config.yaml
n_layer: 26
n_head: 5
d_mlp: 320
vocab_size: 1024
activation: "swiglu"
attn_scale: 0.177
lr_head: 0.00651
decay_shape: "linear"
doc_mask: true
MLP neurons of a small language model. Each row is named by its layer, matrix (gate and up: input weights; down: output weights) and neuron, and shows model dimensions 64-127. Each number is 50 + 12 x the weight over its row's rms, rounded and kept within 0 to 99. A neuron's up and down rows have the sign that makes its largest values positive.
After each neuron's rows is what it responds to, as a language model described it from the Wikipedia text at the highest values.

L16.gate61:48 51 32 51 74 67 50 37 58 53 36 60 44 89 72 58 61 34 42 32 49 37 54 42 38 53 44 48 66 58 41 55 60 45 46 60 58 43 59 62 47 55 67 33 61 53 35 54 31 45 62 53 41 40 43 56 58 45 46 40 39 54 37 49
L16.up61:58 46 43 57 49 37 58 21 40 75 65 63 48 61 42 42 58 62 58 41 45 27 37 52 63 55 36 48 64 40 61 52 46 48 53 59 52 36 32 53 34 59 55 75 64 44 62 54 55 46 52 41 51 41 40 47 29 27 55 29 60 45 57 34
L16.down61:49 57 62 54 61 49 70 35 70 56 51 63 53 65 71 41 46 46 54 72 56 38 34 45 43 43 57 62 45 41 36 36 63 44 44 33 61 52 68 65 74 33 44 54 66 44 46 40 32 50 60 26 31 58 66 68 58 48 71 52 27 44 46 60
Description: Fires mostly on " to" before a verb or destination (how to box, act to end), plus the "p" ending "help" and modal-following "also"/"not".

L13.gate118:46 34 34 48 55 57 40 47 37 39 37 49 37 63 71 49 24 30 45 54 52 46 35 26 47 60 42 21 56 34 41 54 38 56 68 53 31 72 58 49 62 32 54 57 59 52 31 60 38 46 42 28 48 76 38 40 33 54 63 64 52 46 50 36
L13.up118:36 47 47 42 48 49 42 46 21 63 49 47 54 60 69 35 46 50 35 46 37 41 58 78 31 84 56 60 49 51 55 68 60 34 54 33 53 46 57 70 50 35 60 46 30 50 39 72 70 52 53 62 53 66 55 48 41 19 50 62 41 43 40 54
L13.down118:56 75 45 37 68 41 62 64 47 55 60 42 21 43 48 66 59 43 54 64 66 68 39 44 49 59 63 48 46 52 54 37 59 46 34 44 61 51 58 53 36 39 52 24 36 41 41 65 61 60 51 48 52 37 26 65 48 28 40 54 71 28 55 58
Description: Vowel-led second word pieces right after an initial L, Ch or similar onset, as in L-y-rics, Ch-ur-ch, Ch-ar-les, ph-y-sical, mostly in names and common nouns; weaker on sentence-opening It or it.

L20.gate266:55 49 49 69 66 69 47 45 19 46 85 57 51 61 76 56 46 47 53 52 43 53 41 53 62 39 55 53 56 50 40 52 71 52 50 42 62 62 46 46 43 72 45 61 58 31 46 54 47 53 57 55 57 46 68 59 54 66 58 53 41 36 60 32
L20.up266:57 76 37 54 56 40 44 54 71 41 54 50 33 44 58 67 53 56 53 55 53 34 43 56 49 50 57 69 58 43 46 76 69 60 51 49 47 42 31 55 44 33 31 46 52 59 32 70 52 49 47 41 56 42 67 58 50 45 61 45 46 45 47 73
L20.down266:39 57 38 43 30 61 35 54 55 45 35 70 66 56 42 35 37 46 38 59 56 62 63 40 48 66 40 27 52 41 68 49 55 42 21 54 59 47 59 37 37 46 56 55 38 53 47 37 46 42 52 64 36 58 54 60 38 42 48 58 52 50 45 44
Description: Adverbs and word pieces right before an upcoming main verb, such as purpose-ly excluded, n-ever carried out, also inhibits, how to box.

L20.gate50:61 38 55 41 38 24 45 50 40 46 77 61 52 40 68 53 52 54 49 61 49 58 32 50 40 34 57 56 41 39 38 21 55 38 71 45 64 49 14 58 70 52 41 64 72 39 49 57 54 47 68 65 34 51 54 43 76 52 64 28 29 50 47 42
L20.up50:66 40 62 44 62 31 61 46 57 43 51 49 68 43 42 38 58 48 32 51 35 44 37 36 37 45 71 46 48 47 33 38 64 49 36 45 62 36 40 44 77 50 69 43 33 41 49 60 52 31 57 42 65 64 45 63 49 42 56 47 36 43 40 64
L20.down50:74 37 55 46 72 37 51 47 41 62 57 47 79 56 49 53 76 81 39 78 43 58 52 45 62 47 33 46 61 45 61 43 94 45 50 49 45 57 49 51 68 66 57 30 58 57 51 58 47 54 51 47 51 57 39 70 22 61 45 51 46 51 75 38
Description: Prepositions and particles right after a verb, mostly to, also as, from, for, of, as in went on to, changed to, hired as.

L20.gate70:52 39 44 33 57 43 25 47 36 58 30 51 46 68 71 54 39 44 36 71 42 37 58 41 31 42 64 45 49 48 53 55 73 51 46 44 51 48 45 69 80 43 44 60 53 44 19 62 42 70 42 45 36 39 50 33 82 65 46 51 51 55 47 34
L20.up70:64 64 53 70 35 37 42 33 56 38 50 46 79 53 53 46 58 33 62 46 43 47 71 37 57 68 46 40 49 41 63 53 47 59 60 54 30 41 48 66 42 81 54 49 49 40 49 67 36 71 47 26 68 54 46 52 64 58 37 30 44 69 59 65
L20.down70:52 58 78 30 65 55 44 75 74 60 65 59 49 44 50 56 69 62 63 52 52 61 51 38 50 51 41 58 68 43 52 45 65 34 46 37 59 37 38 63 53 48 55 46 49 56 49 42 74 57 53 40 56 40 46 57 51 51 59 42 38 57 44 46
Description: Second pieces of names, mostly after Mc/Mac (McN-e-ese, McF-ar-lane, McN-al-ly) and "og" in log/logo/logical; weaker on list-joining "and" and commas.

L13.gate40:60 45 29 41 53 34 36 44 64 42 45 61 62 69 61 32 59 47 52 54 41 50 26 59 35 49 41 42 74 43 55 57 60 60 73 55 44 54 33 50 42 52 61 54 38 62 70 51 20 46 46 44 39 50 55 55 48 43 34 51 43 46 64 31
L13.up40:58 61 39 47 58 66 44 53 54 29 53 67 69 53 68 37 43 47 63 58 46 25 65 34 38 31 29 58 55 61 66 56 60 31 53 29 55 50 34 48 53 47 58 40 76 47 61 56 45 43 63 40 51 55 54 36 54 38 53 34 34 28 40 47
L13.down40:43 45 58 71 67 37 45 43 50 51 52 52 45 58 70 46 63 48 44 53 48 67 57 56 54 48 54 49 63 50 73 15 76 45 39 41 47 57 29 35 47 27 57 29 54 62 50 65 60 54 42 51 39 55 49 65 45 29 47 43 40 56 55 47
Description: Middle pieces of multi-token words, strongest in country names like Aust-ral-ia and R-uss-ian, also se-as-ons, Ge-or-ge, or-ig-in.

L20.gate81:71 47 63 46 49 60 59 25 37 42 63 49 39 45 64 52 36 43 44 52 43 27 36 85 55 52 41 40 55 49 49 49 64 46 80 53 59 32 26 66 44 46 51 51 39 52 30 47 40 57 36 42 51 31 22 49 50 37 58 33 26 43 33 31
L20.up81:55 52 47 61 46 40 35 52 58 68 51 48 42 75 61 51 42 44 29 54 47 48 49 55 36 43 22 49 43 47 47 56 46 46 66 52 30 43 59 40 49 54 48 31 50 49 48 53 67 59 65 77 71 97 42 60 62 27 67 46 29 48 62 47
L20.down81:46 42 45 61 37 54 46 54 60 57 60 47 54 47 40 61 65 40 53 55 71 49 52 67 48 45 47 55 53 46 47 58 70 56 46 38 55 46 34 31 66 47 41 33 48 71 53 26 43 47 30 65 64 60 55 65 51 40 71 30 53 68 59 56
Description: Middle subword pieces of proper names split after a capital initial, mostly surnames and places in tables and lists, e.g. S-ic-ily, S-eat-tle, Mit-che-ll.

L16.gate268:61 64 37 41 47 33 69 53 38 49 61 30 78 49 55 63 41 39 68 55 36 53 66 65 41 65 50 51 50 47 32 63 68 34 45 57 54 70 54 41 42 58 47 52 67 59 36 32 82 41 51 36 39 35 57 42 55 38 34 52 63 30 39 37
L16.up268:49 64 36 65 34 54 46 22 42 63 70 74 39 44 76 47 53 40 62 45 45 38 56 34 43 50 53 34 60 64 45 58 60 49 57 50 48 42 43 58 36 49 62 36 56 55 48 44 30 46 37 42 71 60 25 56 51 54 44 15 15 52 50 59
L16.down268:37 36 55 40 62 54 57 75 77 68 49 43 52 36 50 45 55 62 48 60 65 42 41 48 36 54 52 51 33 69 36 28 65 53 73 36 40 51 24 62 75 39 63 49 41 43 40 66 51 78 49 46 42 71 66 42 47 65 64 32 60 57 46 44
Description: The conjunction "and" (sometimes a comma, "but" or "or") joining a new clause or last list item after a long phrase, as in "…Bruins, and was signed".

L16.gate92:61 46 35 52 35 60 60 46 51 52 45 19 73 68 47 63 47 58 56 41 48 74 61 68 39 39 51 38 50 61 33 55 78 51 56 37 60 48 60 74 51 50 55 34 62 68 38 49 60 60 53 57 31 52 58 42 60 37 16 49 58 60 56 57
L16.up92:65 53 46 25 45 64 55 41 64 48 51 63 62 53 36 51 84 47 54 40 74 40 43 52 52 37 46 59 79 49 52 62 44 47 57 50 44 56 65 41 65 49 51 17 65 51 64 58 32 64 46 35 52 41 72 39 33 38 43 53 47 46 45 44
L16.down92:20 74 46 50 52 27 33 34 66 60 25 32 38 32 78 34 39 44 67 37 31 41 29 54 59 49 56 67 46 43 49 66 31 43 36 60 71 73 52 63 45 50 44 69 51 46 45 36 76 32 33 53 58 44 46 43 40 58 48 52 36 43 41 32
Description: Fires on "and" joining two nouns or roles, as in "composer and conductor" or "Early life and education"; weaker on mid-word fragments (firm, individual).

L16.gate200:42 47 55 36 70 30 58 36 35 53 59 46 56 64 59 39 55 64 62 46 58 44 36 55 32 41 44 63 33 46 37 45 74 63 71 38 54 35 57 60 47 34 40 63 43 56 48 47 53 43 46 62 29 54 60 59 59 48 45 54 74 49 58 39
L16.up200:44 50 42 41 55 58 52 54 35 56 32 48 62 39 62 29 41 43 49 70 35 45 61 53 40 27 57 61 51 54 25 58 73 41 52 46 31 69 43 43 59 34 42 48 39 39 53 62 40 48 48 36 25 35 64 44 47 72 72 37 71 64 66 64
L16.down200:62 53 66 39 60 50 52 35 49 69 41 36 37 62 50 17 59 42 45 72 61 49 62 49 48 45 40 56 57 34 70 45 64 57 55 67 53 41 67 39 48 65 30 64 56 68 39 36 51 71 48 38 48 54 46 56 38 60 55 57 50 51 33 44
Description: Final subword piece that completes a word split unusually, e.g. Toget-her, Th-us, How-ever, relations-hip, Associ-ation, including name fragments.

L13.gate250:61 62 29 34 46 52 68 51 46 75 31 61 48 43 59 36 54 49 44 44 45 39 48 50 28 55 55 57 47 29 53 68 30 49 66 51 59 73 48 30 84 34 41 40 74 45 39 38 55 48 56 72 38 48 75 38 60 53 43 43 66 49 70 50
L13.up250:35 45 45 47 52 61 45 46 47 43 53 69 46 69 38 51 46 62 67 32 35 28 55 26 53 66 57 48 52 45 58 61 66 46 51 41 42 43 59 46 24 38 44 58 40 54 71 54 26 31 44 45 47 53 58 52 33 64 50 56 41 51 51 24
L13.down250:56 52 28 44 77 63 60 58 59 66 49 68 41 64 67 58 59 45 48 38 53 50 54 59 58 85 54 50 48 51 54 60 49 59 37 63 39 56 62 55 74 62 26 46 55 64 50 69 55 57 40 35 42 46 53 64 53 55 38 62 53 37 60 58
Description: Pronouns and demonstratives that open a clause and point back to something already mentioned, like it, which, this, these, he, she, they, usually before was, is or has.

L13.gate71:46 48 45 73 57 52 53 39 69 65 67 65 35 52 35 34 47 39 48 40 49 41 50 50 54 43 43 50 40 43 37 63 46 40 68 43 44 57 48 48 32 39 42 42 60 51 54 56 52 40 53 62 43 47 36 53 61 27 54 40 53 60 47 53
L13.up71:35 59 47 60 67 47 60 55 67 56 65 59 51 59 39 45 63 43 52 48 42 32 65 51 38 54 46 47 45 44 40 56 48 61 66 51 42 47 58 47 35 47 42 52 42 59 54 53 60 33 50 46 35 59 27 47 47 03 72 58 42 53 50 51
L13.down71:31 44 40 66 47 58 50 44 53 45 60 53 46 30 42 39 57 56 60 51 54 35 45 50 49 56 44 54 28 77 54 37 51 43 39 56 40 64 60 57 66 40 54 34 66 53 59 73 50 40 32 49 64 55 69 69 27 47 64 47 43 62 38 74
Description: Tokens that usually precede a verb: the "t" of don't, infinitive "to" (plans to, sending him to), the pronoun "I", not/would, plus "ou" in young.

L13.gate266:77 32 35 57 35 45 57 54 64 38 34 33 55 34 53 67 47 47 55 44 35 40 61 44 38 51 53 29 54 58 35 38 66 43 37 61 71 56 55 54 47 49 26 31 38 47 55 44 67 53 43 39 64 38 50 39 55 44 45 68 46 72 59 70
L13.up266:72 33 47 69 43 41 64 50 62 37 39 24 49 53 43 53 65 43 69 34 47 53 58 55 57 44 67 47 46 55 28 25 65 45 39 46 67 51 67 53 53 44 44 63 51 41 49 45 61 45 52 64 63 51 45 41 65 46 66 63 43 77 63 54
L13.down266:47 46 33 12 34 52 19 56 39 54 46 55 58 27 39 71 52 44 50 47 46 47 70 51 68 53 66 50 61 74 67 46 76 50 56 69 45 52 73 36 60 69 52 66 51 41 64 52 65 47 38 25 39 60 42 58 70 29 43 59 40 50 44 63
Description: Second word pieces of words starting with M/m (My, Myanmar, Myocytes, much, media, micro), plus line breaks before "- Field:" infobox lines and some joining "and" tokens.

L16.gate21:56 48 43 74 62 42 35 70 35 67 53 69 34 48 70 36 60 49 50 48 50 48 64 64 58 63 56 53 66 52 43 60 45 63 38 43 47 44 42 31 46 48 52 57 42 47 45 43 66 52 56 57 40 75 37 44 45 36 51 57 61 70 62 24
L16.up21:42 52 70 63 61 58 42 67 35 57 68 47 32 51 43 52 53 64 37 60 54 60 68 41 49 55 30 60 77 61 46 47 68 48 45 42 44 42 58 56 41 70 46 42 52 33 37 55 67 35 45 32 62 73 51 60 39 36 33 61 47 37 37 42
L16.down21:59 42 50 50 41 58 57 46 49 71 47 36 22 55 52 65 39 48 44 51 69 43 28 50 53 27 65 48 66 47 36 30 59 40 49 50 49 60 51 56 66 53 42 32 45 45 69 63 49 75 39 49 54 52 60 58 46 40 47 37 32 29 46 34
Description: Middle or final pieces of proper nouns and adjectives broken into subwords, such as the e in Chinese, amily in Family, uss in Russia.